MLP neurons of a small language model. Each row is named by its layer, matrix (gate and up: input weights) and neuron, and shows model dimensions 16-111. Each number is 128 + 32 x the weight over its row's rms, rounded and kept within 0 to 255. Numbers have three digits each. A neuron's up and down rows have the sign that makes its largest values positive.
Before each neuron's rows, "fires after" lists the tokens most often just before its 100 highest values on Wikipedia text that the model never trained on; "fires in" lists the words (lower case) most often at its 100 highest values on Wikipedia text that the model never trained on. A number after a token or word is its count.

fires after: "'" 24, "W" 17, " wh" 9, " O" 9, "O" 8
fires in: "s" 25, "we" 13, "whose" 9, "their" 6, "the" 5, "original" 4
L5.gate446:076152099128080114143178138133124057133133103136121120193095080123108125194133099190136130100112060127164098138147149100144142152051112135144141082200147094150160122132143079189105125165118156095138080125123146081128095022086151150236127102113098170140115143127179071108193127145112173140
L5.up446:123167106195106203154170139161112123131127088116156103198129085128057167122126123114211106152135149101114145108114136131149087148145130201169125119120191154143103123144142169166168101178148124218164138083095148126124113111131125146136138109134120082140115134112078124086144151161136123056

fires after: " the" 24, " U" 9, " mod" 6, "od" 6, " Gen" 4, " ac" 4
fires in: "country" 15, "utc" 10, "modern" 10, "band" 10, "following" 7, "genus" 5
L5.gate92:154098171122101179076164110093136091116094123130171119179185156093130101123100101104146131098139153135058106115134107096101109155104107112162134170137111084164166128152134114129136039035063090133162092180153068192159131092169074093177173199132135127125144102132098102068121134117131148098
L5.up92:131170124186168098097125137178165150156113131186166184147151146124085084174107120142181117114086152120140151132126180135174083163112132143147218114093133125172186115128128140158148068100119110134093138181120165144160153109101131158147118138097113102159166168143115098114181132110045146143

fires after: "9" 57, "0" 25, "1" 18
fires in: "2008" 24, "2019" 17, "1999" 8, "1994" 8, "1998" 7, "1992" 7
L2.gate324:149126187120223178155161094104094084083118122115109129142118136111105085106128137129074177121175148138127097095149166128078127175138167159114105131106108176150148069116151149113161134183157147180079153124154174130117164173081123170198086114114185155102130148133137135118073142166158138123
L2.up324:114127135085088090071136128117122133157153111101120107061103131102080162162138139147153173053144153012124179159144139166195191108092127106212143109174134132191146109080110055204129114171085122165149169152147153145164117091067156089122121093114102086162159163104102165101146165123094098095

fires after: "." 22, "A" 16, "I" 13, "Th" 6, " |" 5, " I" 5
fires in: "as" 28, "asian" 8, "there" 7, "it" 6, "this" 6
L5.gate123:096157155149141121142085110153137049163104144118154125151097138123124130133098157076135116109182131181108098142152166202115140161113142150120090102148076149189126108204044183152131139129094123155064144148131113128159181158151106083152172128059102095126149180055133138175102155093130170102
L5.up123:141098132189108141106175104147100108173160066132180097075135139149165179089162131158167089114129123189116072173131129092125147103081126149137082160087027121145138103144173148091121105127125121142131128113109157097140083136127143084172104112113110125137119220131130126140057158183130104154

fires after: "1" 35, "2" 19, "0" 9, "9" 7, "arm" 4
fires in: "2010" 25, "2020" 11, "2000" 6, "2011" 4, "heljarmadr" 4, "1999" 4
L6.gate24:098073171141148096202133174124152121078110107150121117072098119122105104173128164116088160103121083066105112115139123126138167150130158149122227202144159170167122138139100144051085087160174109168147120169145104135099085105103032134177123099129142152122116162122136161081103107075042111119
L6.up24:124069050104098112081158123145102089133087128074117173135149097138084151164103091091118115126084147108132153151162092171141113083190155163143109147118147151107098172130128155094111104186144080118170130134090163080157112164119146077111167147115098148147117078163077093137158160147242114119

fires after: " to" 20, " can" 16, " will" 6, " O" 5, " would" 5, " pro" 5
fires in: "be" 69, "property" 5, "aperture" 4
L2.gate328:126119111077143143127137162125111144152153141112078166100147115080079122157139161108154138126156072096130129129114139145120092094184129135117120067114123147097127100119137117149230188119103137049102098181185090100177141139096137123104169141123112111135112096165164125164076125141113194177
L2.up328:182085162101106121190091133128137177116098138131116142097154102083094122125125158121084082086083107104085099131212157137149132155100154153130135129145137184191093111154115104139093174139120183112141119172148143106132145100088136166134115110146179124165110089098131178135149128123165081062

fires after: "F" 13, "." 12, "ollow" 11, "p" 11, " D" 8, "," 7
fires in: "after" 26, "following" 22, "during" 17, "despite" 10, "for" 6, "with" 6
L5.gate324:081131065199100115081134157134149120128130150074124091099143128126149123149149118093097059126187127146105183112176166162128145174175173106117133214149156154096148131142151078146147045126095219071170121139076148138161087112124141116170070121135175164134077172121194144158162136073097148109
L5.up324:103052066187123147110118140152155140099142186071115126118161167109130111138178149093084118125187141167108132119135150162160163195144168100117133167093167113090136074182139069157189070148098181096140113179090125120138131119160134180179069166124152131108156108120173131145211113091154151110

fires after: "1" 99
fires in: "11" 45, "10" 15, "110" 5, "116" 5, "2011" 5
L2.gate109:175125065155112125052122105143042141076071121155122123119119095137127115169119173177150134131064114099138165095102120181095146090120113145153159157125139123118078134139161143132130099103142156147109129106184158089116061157139121140126131179167183127153181114110191115105162106088098082081
L2.up109:181085074176109167095122105132069130109070150138131119120174137176105110125167106139182093111086125092108103083115100158058131125138113108144162138120186103111088168125164153137116085154148133097145117130143130154100045162118153163135154153138146116158196124091146140147129145118133043095

fires after: "." 49, " t" 14, " an" 8, "I" 7
fires in: "it" 63, "twelve" 4, "italian" 4
L6.gate425:144158120125179142156147174108124064160165112139123123079120155088157081067122105099177125107152120204173106184176135172188138094149068153130085109128110194136127141117129141079157141153111069138135139121185107140146130140176152178197107166147108127109167176111107140113139185086103136122
L6.up425:089133127150069144185132146158148114169125114110145147153054081159092110100154086176077123133132166111113168099163134129148143079123120170115126114136179176158121126185063127160143041094096109131111115152170113138154096096123078099118133170168181144082071145155113073109112105117148146109

fires after: " " 53, "9" 20, "0" 7
fires in: "0" 52, "1990" 15, "months" 9, "days" 9, "00" 5, "month" 4
L2.gate367:086139105102113178152104186136077186118138129139174139097091123093112076171088121063144085107151192134115133121113099081084078124104143107089153105178180144133122102108117165056104133178132128147060120082149182170108075135083124101111145184139106146092102130131069111152099124144043142156
L2.up367:095174128168079117062122138172092155129166090118110152066116145136100089130184100093151086132133142142119103132145118139092090115129141103107148103174153114138150188131103079137144126203122075142144170122100162128097094152104160169093180186186081122112201097154108122079068133153139133140

fires after: " w" 21, " pr" 9, " S" 9, " st" 9, " in" 6
fires in: "so" 18, "weeks" 8, "private" 7, "whether" 7, "time" 6, "charge" 4
L6.gate300:184118116079110139135124157129086086157113137066101180062147159153130080134140116146086115103092119046156097137126128157073134123082120114128164125107131123131181093164216175191123154116119165115185141133119115165100162092107126164145088145153158162116118156150082120177160107137110156151
L6.up300:145139165161138148117104123072134087156101156106148133111124155141138110132125082064114099143126131140100122159109157112164084121158135082125126097174123177178182143154138084149178124104085088095166194127186090122101156115046104038080131149166134128091094110106057153154079084138135195148

fires after: "1" 81, "9" 7
fires in: "1999" 21, "1998" 9, "1989" 8, "1996" 6, "1995" 6, "1992" 6
L8.gate133:087148106138123126128133106192181137096167130096126151126125128129150128089131121101097159069111158106157126129133140094073173089110098142138096131136111148091113099083110109146125036085117070151150175165090091146112158115143166125164107140132115109086173138052087171138161140179062099117
L8.up133:149125123145113115131098079116145059134134095055064140139083133080116134133125187115101124099152147118136100101193135130212148128121118196166132143159147129129158083104139130155148112152102142152140129110100148096100080133105127177157149100128106191226149142173191127157142148162076118203

fires after: " " 100
fires in: "0" 95
L2.gate298:104122138164141102149117204098132180128151129192136120108158120158101137170151111072130126087126123132086144108141150185120089121165100110104108072151153113124122105112063067081106167145162125122125116095109159126079106110178079093119108152161148177117172113171091131085129097106149127085
L2.up298:094175129143130160115140165161095169209128106105181124096096056143163169152163117151081081090140134106105129130213125072134143097137109164137131141141178122144161065159143055111131163132158087139145131134119159133152141109095127158126084179114155075132152121093068147114130137134130139183

fires after: " to" 19, "ollow" 10, "ording" 10, "," 9, " W" 7, " re" 6
fires in: "be" 21, "with" 18, "to" 18, "following" 13, "reaching" 5
L8.gate341:157098153070104165111062168088107160120151123149093127134148117083181114131128129098116044149187109061121129102124172101156153113102139159180102107194136149162170120169136150087103125129150125097132123135068115110142113144117153178124064105123088156111080204192142129145145186100110135123
L8.up341:120098121123149150113157093119154113113143100122118122122099123142117119084089138102076096117173143119104089118171105168154192183086136108145170182141124134152156134104129067108120143110190142107129153160147163064087060129161145139145130129095121120116162135134150099142189112130178134128

fires after: "." 21, "," 14, " wh" 8, " that" 6, " \"" 5, " and" 4
fires in: "it" 47, "there" 14, "what" 9, "which" 5, "and" 4
L10.gate359:080134078112119128109077141111139144157090100097101120122152117120113038144129147167153160117099142134176105210153156114102141082140108174198121136140100141120138131173129176098106107117076074141102153126116071080103137113130108169126110106069184130094107086116104112126124075113141164101
L10.up359:112154103075054171120103091157194164147120099158076120211106190123090113108136131172127160117168131101134084128125127128111090108102111128184147124106068150172119129113105145076070104124120148110123143171097127097073088085106147094118192157135102186095141199111101139117123118121122143160

fires after: "." 59, "\n" 10, "-" 4
fires in: "he" 71
L2.gate453:117134127119136113124168101172094119055113096173164144136111105101167136120120157183113156145142067114127121118168127148180124082113104135147141208095142158134173150142107164119131127051105085177181134091091104142162141123098106173130124078156110125120157124117193122167091108126082128093
L2.up453:099136110156131140108160112190142142131131149174125150155116191129116213125212132103131120070171131145119157167162143127130089223136101146115141098109162098107096090132175111096133159159138136099104113133145148090125103105122131132138085193145159093128139135059169097119089185148162095130

fires after: "'" 47, " wh" 9, "er" 5, "ing" 4
fires in: "s" 48, "his" 19, "whose" 9, "its" 6, "numerous" 5
L8.gate188:115097124136166142156120165165116156102108161104121142117068129091150114169143125133152074072102128110088107101115113149145129180110114200112122127111122114093129164108109132137133079175112141187149038136157136168132130176152129141212148114140091194112131078095183074093060082080120137168
L8.up188:177114093175118121127151127120125140110082066139112117134103110100063145114127068124150114154093168101171167158142069145101113204112082151123162150109098137109166148138098112137091185114086143176163118116136129126025127184188166099106092098148160110140117113107104167150157166116126126164

fires after: " the" 31, " reg" 8, " –" 7, "," 5, "The" 5, " v" 5
fires in: "first" 58, "regular" 9, "vice" 7, "last" 5, "color" 4, "third" 4
L7.gate198:085094144067123123121112112132144166086107134143147080174145191099161140164149123165132083122098133092091123133154143141095068129123079130132137170133130176066138101071082160185155118173184113193077133116104126186170166112128135100097116146144111101125154069190115125180122141140146054192
L7.up198:166162083058172122129109139101162124136148131127127099162187148136143087182137092115097123113139105131151113113111101079089089112092113157124191088110110144078136217124122201119131065105192120121121100126172111076151138131107156192137140139122093123217137112171086101129097124134149132150

fires after: "'" 25, "W" 14, " y" 12
fires in: "we" 24, "you" 20, "ve" 12, "i" 10, "if" 6, "s" 6
L10.gate25:121161101130114110134105106168082125160134122104128148171149118170081156101131119118070115168117170145101092119149116174083115171109169196075139159131138110162128076080112107084155165094050086109143119125208152136156135084028070166142117181111104153191133104129116130128140163111079120116
L10.up25:104142105113061173110160143144110096115066178122100104113123177067125158089134164115153108092137138158078143145128135152130089115158132155153101132147104088133098141121145187140178122132093174138141071095130137149178121151140102148121142165158028128050095091163148089131126076129130203138

fires after: "'" 14, " bec" 13, " to" 9, " rem" 8, "e" 6, "way" 6
fires in: "be" 20, "ve" 13, "become" 11, "always" 6, "remained" 6
L8.gate30:076144121112128098112078144170100179144150118113158104177141167086171096150120098091149123055104166158179095180162142083094126187186136143147171108083145151113082141098160086136176082104112114138125156173167114108068157116093111180133124114095139132102120085139148071137123172155087108102
L8.up30:098132083094079169134135112106139156090104153152132126153157116071124072115057077158110125137190192136126112160185152060122129094096177107137188071124122107161127167152094141149168080194176143100138096109133150173151157139129146081150163086108111124177116168163116116131174079168098165160

fires after: " " 84
fires in: "9" 53, "94" 9, "member" 7, "92" 4, "978" 4
L2.gate11:066133179166136146103156099069112121208122140083123195156112132114128118130137086143051167055130134204097107087162134106136043156137082099059139099108154085144136188123143141177136119077095123197107159135127100117095147061141138146149112091109171100179141142106093126113125130098170128172
L2.up11:126138140153107153075117118135147153158178121120108184133131149078105176121151078161122143063096152127145111118150204118145123133142137095118142123132146106142234128092098085173100148065100107171124173137100159161148113073102184198147085080087165112102152173117086132155113104099128152138

fires after: " " 98
fires in: "8" 56, "7" 8, "8th" 6, "82" 6, "84" 5, "88" 4
L2.gate222:112169094177164101131136128136108149102167063118109176130146167097116173112150128120117156067137134194091094118099168098147075114090121200104155126131111097116086133123152097174135128128081091145160145153122121109165172069087125094170067049084181167120123115132142106099094042128132146177
L2.up222:092124133109179080147182113085128147128132095130124158098099141088159119123133123148087170081159154169097078145119181166172086155111133143123146114077144088214128136141158122153138086121109099159122145128113091092166135039165136127123112107138116158141166167117092096116128063100070196172

fires after: "0" 100
fires in: "2008" 15, "2009" 13, "2007" 12, "2005" 11, "2001" 10, "2002" 9
L2.gate30:126121165165129149202046170153113184133173125148125129113067175126173104128165161168189191121097094125113160101096118107179070127151133114120168105158123096133112097106140131108122160186170159093109092178105098116108155177111147151149109129072168091141173146135102139137141113138085131163
L2.up30:175118157162130145081075141110102149150140145135140110087103125145237080161102117090144124184090217101068111115109158173124167117122163081080158150145125072110114144115127137138104112179104142095120116143103123154110201148087132119149156048165125179150140163106125071098145113122115122130

fires after: " " 52, " G" 21, " (" 6, " N" 5
fires in: "0" 56, "09" 4, "nintendo" 4
L6.gate323:155118136134135164136128127119036105120114098161136111078106160124113169130130133187156115167076147161113108157122066118104113143049120118118145150171154165146107155116110120085126139153187160165111150150127075122109150109097096073174116087122123143122091148188163102129152067127141172130
L6.up323:115165066188083080196126135114108151148148102113104219099145133112150113106107171161126131094165127171074128128148100122063116160114098111092147105206106083101121119160187072136134103081083118092072112096079181155134114100159145148141102211143153131149192138148108163119100112238116148087

fires after: "." 26, " Year" 9, " App" 7, "ap" 6, " |" 5, " Gold" 5
fires in: "as" 19, "s" 11, "years" 9, "medal" 8, "apps" 7, "asian" 7
L2.gate305:142163140151126108151102144094167129149160142141134135139098125133161127110099098166144150079167038127052130117176177109104128163141106174115129134077115130120145103153098095105110102162109116037125148081149119182168157058148120113182132126212075092174192110088140147186136133157138122129
L2.up305:163189124196144128163142129114104104130151074149155115167169143100120124126165135120201111044119128140118108109081127083145147085145154122151113093161119136125163123060153142104109149098122096164111179162139127078163118172138132125130142185102124128141125148133112077176083135074135137104

fires after: "1" 76, "2" 10, "3" 9
fires in: "10" 32, "100" 9, "11" 8, "30" 7, "18" 5, "15" 5
L7.gate176:134131091150104116077104175135115078069139117088116167090113138190099102148139146090144136131101126083135133109110145146136090147130079108069154142163103151165117137152114059147133078154085112177147093148162141116129157088125162206114125118136144120124128120111090146088203098077105102115
L7.up176:128162106221159114151085151130112098102148110093112122179142132113087133078083181118135175127084124130122120132158122131109139112161117143111143144160134118146139163129135106131114109170138098161093113150159118120135186127070163098137141135136194175148166149153170136107172061143214121148

fires after: "." 84
fires in: "he" 93
L2.gate361:119151137132054097102180118168100102046073148131141161148070137115124181132161108122081208178146126136129181139149158098097159155111104111152093155123158143147117066112070159146143140160160126132121105132168176180136148134153191087102052123119107138064120132147138099139131169142053155118
L2.up361:085146075099071142213096082135114156094095108150119157172122134171121051139099113157173094135088102136121122145147131192107112190128195108149110163113150127144140147159170155151080105072150106122154141091103103075066149149112142145124104126119183168120185152107158160127098125140141115122

fires after: " H" 19, " h" 16, " D" 11, " wh" 11, " w" 8
fires in: "hard" 14, "what" 14, "because" 12, "dutch" 8, "how" 5, "howard" 4
L5.gate35:114144132077126138099130141131184155168128128147158104140189046102069079144110171122134107124152110118107123150174125075094117126125115143079163136097084115187076066107113141161112099111195120071131153093190146093079101129131180105145117171121103168102136096127111094096133170107047108131
L5.up35:118131140061124154082105122165129138139108085139170112109142126111051096094130141163121089175128096124126080146160177112128174139099128119089174142130162170129104106178091063185151062105185136025134182176135159137094134164052098143143115143152118127136130090131121066098122122105088159139

fires after: " such" 20, " known" 13, "n" 8, "ent" 6, " N" 5, " red" 5
fires in: "as" 33, "kentucky" 6, "personnel" 6, "novel" 5, "philadelphia" 4
L5.gate57:157146090144120118128149096065089119111142164088132139112135123141139115099111085119121095107164176061076095134153104184159145136113124181136164185207075136182122088057094130162108092127116148106140131110114118146126082123155109166149092064084167152154113106126124139098104145124151110111
L5.up57:168132110128132171146090136092122143180180073084123118079160096094115134121102095085107185108132105127119095169114080147119122122093141158123170114178131156136135094129082105126156136125130188109129109169155082126129052103191145116169099140142151072185125120136177131090124119143093149146

fires after: " " 91, " (" 9
fires in: "0" 93
L5.gate227:093212124131155195186136091078094180117118063149120123180180147116115176130183138142173138116091090137050110127141123182126102136110130177097151147130183144156121141125139114134126113134133121162144090117073120100155139101072068109114186147145127116157112103184089190107135067158094170118
L5.up227:155139152138164153190130193186099147119128076164094134062130123083131100105136090130119128101076107132135134144117153128121096090087120114148148123119150204173130181106113135146146133135160140178068211155164120109100177099123114125171130152185172111151120097208091117084101093152104164188

fires after: "0" 60, "2" 12, "6" 8, "3" 6, "7" 4, "9" 4
fires in: "2009" 25, "2008" 15, "2003" 8, "2000" 7, "2023" 6, "2020" 6
L2.gate403:125098171099133148117120149094143173192056163114117140093099143107155137127214139150134159146124108117097059142156143163149089127184093079137123093109132148136039154124114113098125156092105141102151087119120131182168154109081101076160188160124134161158179142138113091129140135199124146156
L2.up403:106128159127134160120084161103177139196080161158106093085105117099168159122203199131109125200114150113117097165087079162149110149105117094124125113093105143158116128127166105144159196102100128060148080133106095153224145095145167124154157163104138161130159119088101144126142117176175110121

fires after: "." 57, "\n" 11, "-" 4
fires in: "he" 70, "height" 4
L2.gate209:170105147135161117108110134150212171071113138093105135095094110154121121159180089082098041117131191140156109125137167113167081117124134117150078170099078182078174081093068156162180139116131136135133167129119177120158156124151152134153105143107136206168143125078141136157087145146137150150
L2.up209:135176129175144161092101154161105105152165160094174170114124198087171107093167055107158135100103081083099143089192105094110121108101152144153168139154151126184157140071116186093116136080091109101127086117117116121141135159112096133140119087144151123179171122137141158135076174117166175117

fires after: " to" 20, " can" 18, " A" 8, " will" 5, "ould" 4, " the" 4
fires in: "be" 74, "authority" 8, "beginning" 4
L2.gate334:135134168112155119126157108115059131116163106159110098169168125090073092106126124064157123093130145150149116134164175124106142150076112102118178123138151112156151120168187097118169154207120125087128144151150109096087182149134116065094111189135176160167082061156104156132085110167149145125
L2.up334:164135172130114135136159129130062099141143079152194130128125129145129099162135105052128114104103122143125098122220138142161163138135108128140126118157157129168158138153159134110093090162094091093135131149139109054138158111138173136120100156122166149154054081107148107165122085145159190147

fires after: "." 48, "\n" 8, "I" 7, ")." 4
fires in: "he" 35, "it" 32, "italian" 7, "italy" 6, "canadian" 4
L5.gate335:120097093105091072055174101117145128104116127060118123140090172149124121088190135133114128156139105110099118121164115167165150130104062183165136123149082139056155117117045155139094118137154121179096115161103151077165124165125154164195090125095129187127177105101094098118059124139084098082
L5.up335:113156083131128108098139097125083121143100149133150119105137179144130169150161098125134142122102090108082144114106190101182146128154080111144098098108112143097198124149063146147126121118171142161111088127146166101117102183099159124149074135162134175162144139130151127145073096235144115057

fires after: "." 30, "ass" 9, " re" 6, "e" 5, " te" 4, "n" 4
fires in: "it" 32, "massachusetts" 9, "each" 5, "reaching" 5
L2.gate341:075100081160079191085119189070073144124096113094168108189184114174091111092079157117143123133088129125114149120143094097136134094102102104147109120140137141087093118154144152076125122094141158144166084127147176156135144094099176162179071154167150191116149182130148167095158143143106135071
L2.up341:142110103102176152214134169148099107154078121097112116074099085136104126155208093085143124149148150128068101103114168181106104150188152163084059124128126118077136154121124119060180134192132054142088180098100113097128087130129097157108151124117104116073132114071127089119108112152168146154

fires after: " d" 14, "W" 13, "'" 10, "ot" 10, " D" 8
fires in: "we" 24, "you" 10, "it" 10, "ve" 9, "di" 7, "da" 4
L7.gate103:112177112059153182073194169139134094143131083174088081146112108201178160105089142118076113132128151156181155163117134131106110103155123174125103106101098111144134106158151162153164110177164091144122150152140184097167107098110108072132066161140109147162128111099152091104188103088123102164
L7.up103:094106078079100216102151072143129148121113090196151100125109091123134143119133134123087113129085130199168103167117104126065119149165184154186087178124104138148130157153083116045118143149114059136197108124105158071128098119167134126069072137097164131113151143075107109124116107134155127134

fires after: "'" 54, " is" 11, " was" 10, " I" 7, " wh" 5
fires in: "s" 57, "the" 27, "its" 8, "whose" 5
L8.gate154:092090157153068152169129145123124129098192083166198134100095050093089128155141103176158119114092135134075132168089100126095174194051100122158142089119124087108131073100120118136159121189100130066076151174097108074076123165116136159170136103165137118154165141125096135074163136126152104185
L8.up154:131098081163086133120136070071129155188167146057155147100150140076157132116115074079090137077108094117083094155142145133207163132138107160125092106141172131108142145150163096187151114164158143143126106120129166120101178115108154109140140113129159145113152071150148144196106139161098116128

fires after: "," 62, " wh" 14
fires in: "with" 25, "as" 22, "and" 18, "what" 11
L6.gate214:114168125105064146111168124106132184147117093121148109109169125092083113093083152114127163094098142158092102131162130127105121136125141141134086123122111153099113131120072127143125133140194149073112124135117093106121119164172102232184165071139127141079125123102092141118125143125092138140
L6.up214:111144137065146116197140161106139109126103153090121145135124131138132103103119088127110106131109134155127157142117180184102160141131135116133131101153151071162105083171082149129079089151185143119095128112107116169123118147123171115155158129073114125114115141108174192119141087119128113059

fires after: " " 98
fires in: "0" 96
L2.gate494:141163119088082105118156162085163178106161101144077141095174074150099186113170100155132093105154178125126148153157147125116110122084134125118198086158147151163156103148172078083205179204180131131095110110101148122137111143134125154134123145098144165116133114181088150107118127146130140123
L2.up494:114187116164120122174136134115162154090138056136118077122116138172117126124137122121111127092125161186132164149129165166106105130103094131124143103134171142141200094151171141100180152106166090148081105100102180100163117152124138179142164145165173159089059103162052074156075157142119192109

fires after: "," 45, " v" 11, " p" 7, " P" 7, " Pr" 4, " V" 4
fires in: "and" 55, "van" 8
L8.gate498:137181096118100116087137127079096149105176091129156170187143104158144112158095108126136188089081106127135131177147142107126122116142158124146128104179171161160153120135133162156120139159200123109073093115116109141113142077134133132149174128094095107163159090101086121093107108117130146224
L8.up498:127083115137083134098137129170136175107130158089137118131107109148069122125112139161054154137113131153113173069143103121139133111150151143120071153145097113135104136085148149083121137142111192124126091157118144133094142103126131216126140072128089107097092098075169157099087079122107100126

fires after: " " 77
fires in: "7" 54, "73" 5, "74" 4, "79" 4
L2.gate350:133148136134138178093117167150132116148140154120133119122179138195097121106070118098140103071102099172126091194168168141158084181118039107094136100158103119155138152078177191162191137123166121167138096169147080059121081035078184132129173066097134132124125117145089122154169100087156117143
L2.up350:123140069127189101064179130155121091155137189106137140110153151176118100082132189154125094087165119107132101147144142140172095167160075104168097148108113098168097133116186134097136077170142165133105153170145084113096105120159138165105137090108105127153087118185140139154134174132118143107

fires after: "." 89
fires in: "s" 18, "c" 16, "m" 11, "d" 11, "a" 8, "e" 6
L10.gate147:121186151080089169146158144097129112158129122140139154154116144106162170164133057143128145134132185139076136127114133143160150091140062088097069154141093159120156143132150188113153080132107107126127134148169095130148144159114172132140063099124106182151117119122042151083135154141110062186
L10.up147:087136143135102117160114106115122100139160146151175141149085170152151117081107104149150135171185106108179109127098161130118177113139132065087173099168141029135161108161141099137082109120167071119146129182103110164128125097153088136095134150049158111091186117122165186183176134123138157136

fires after: " " 76, " the" 5, " a" 4
fires in: "7" 27, "british" 19, "8" 17, "75" 5
L2.gate140:162157110136166140181176178105080139130120118132146153123110054131133196131127106125122192109188166151147130105114205170132089140087160192144139144107082173108129117162092113161152111133094114137126125146173143094150158096121062110110068093092083117117096136133042104148114100133105156142
L2.up140:118120152154153139158176190140141144155182156123153180141127070108130154101168137185144157130173129126151113075146149175142098129105153150185152138063068126135153132184094114112154098145106110099085131085129139095177132117181130162085065086101086143141136098156076127125164080149115165133

fires after: " " 37, "–" 18, " |" 9
fires in: "0" 47, "pos" 5, "points" 4
L10.gate228:036065192123120094105106180166132099144095080140117140172104072182122130174186139113122127173152142081136134122058132125085150139146140107122209143169160113116148122062141126150147166204135136176143159138176148180110120102078106190127137132124118081194127134141160130137159071074120150126
L10.up228:128128144158098124112132161140112062163140172070179141134135098107169126097120142162150101109186078153104114122123132143088163152199178150104099136125074123186181132083158103110149092086114097078105134171135113147131138108159146182095049117139109141100125125199126141120151147158125120115

fires after: " " 86, " (" 5, "–" 5
fires in: "2023" 9, "2025" 9, "2016" 9, "2022" 8, "2007" 8, "2015" 7
L10.gate403:064170171069151144133106175080074086119127132127150125174127100054112085085139095123136125099150147133173141100126134182164109122117116211166172176156144178118113107083152124092105125076203147149107112137167138104152104105163166148108127123166144107132130120135193175076121081168074096169
L10.up403:103107152078121136175103120081148100127157131040136127046122092080124094116141163068117158131191139151129157148165169113163168118131066149132084090143135136107169129089095141120159141131162175140147109088159123041126119091182117098128099150082100152080162154170160138129129130145152185145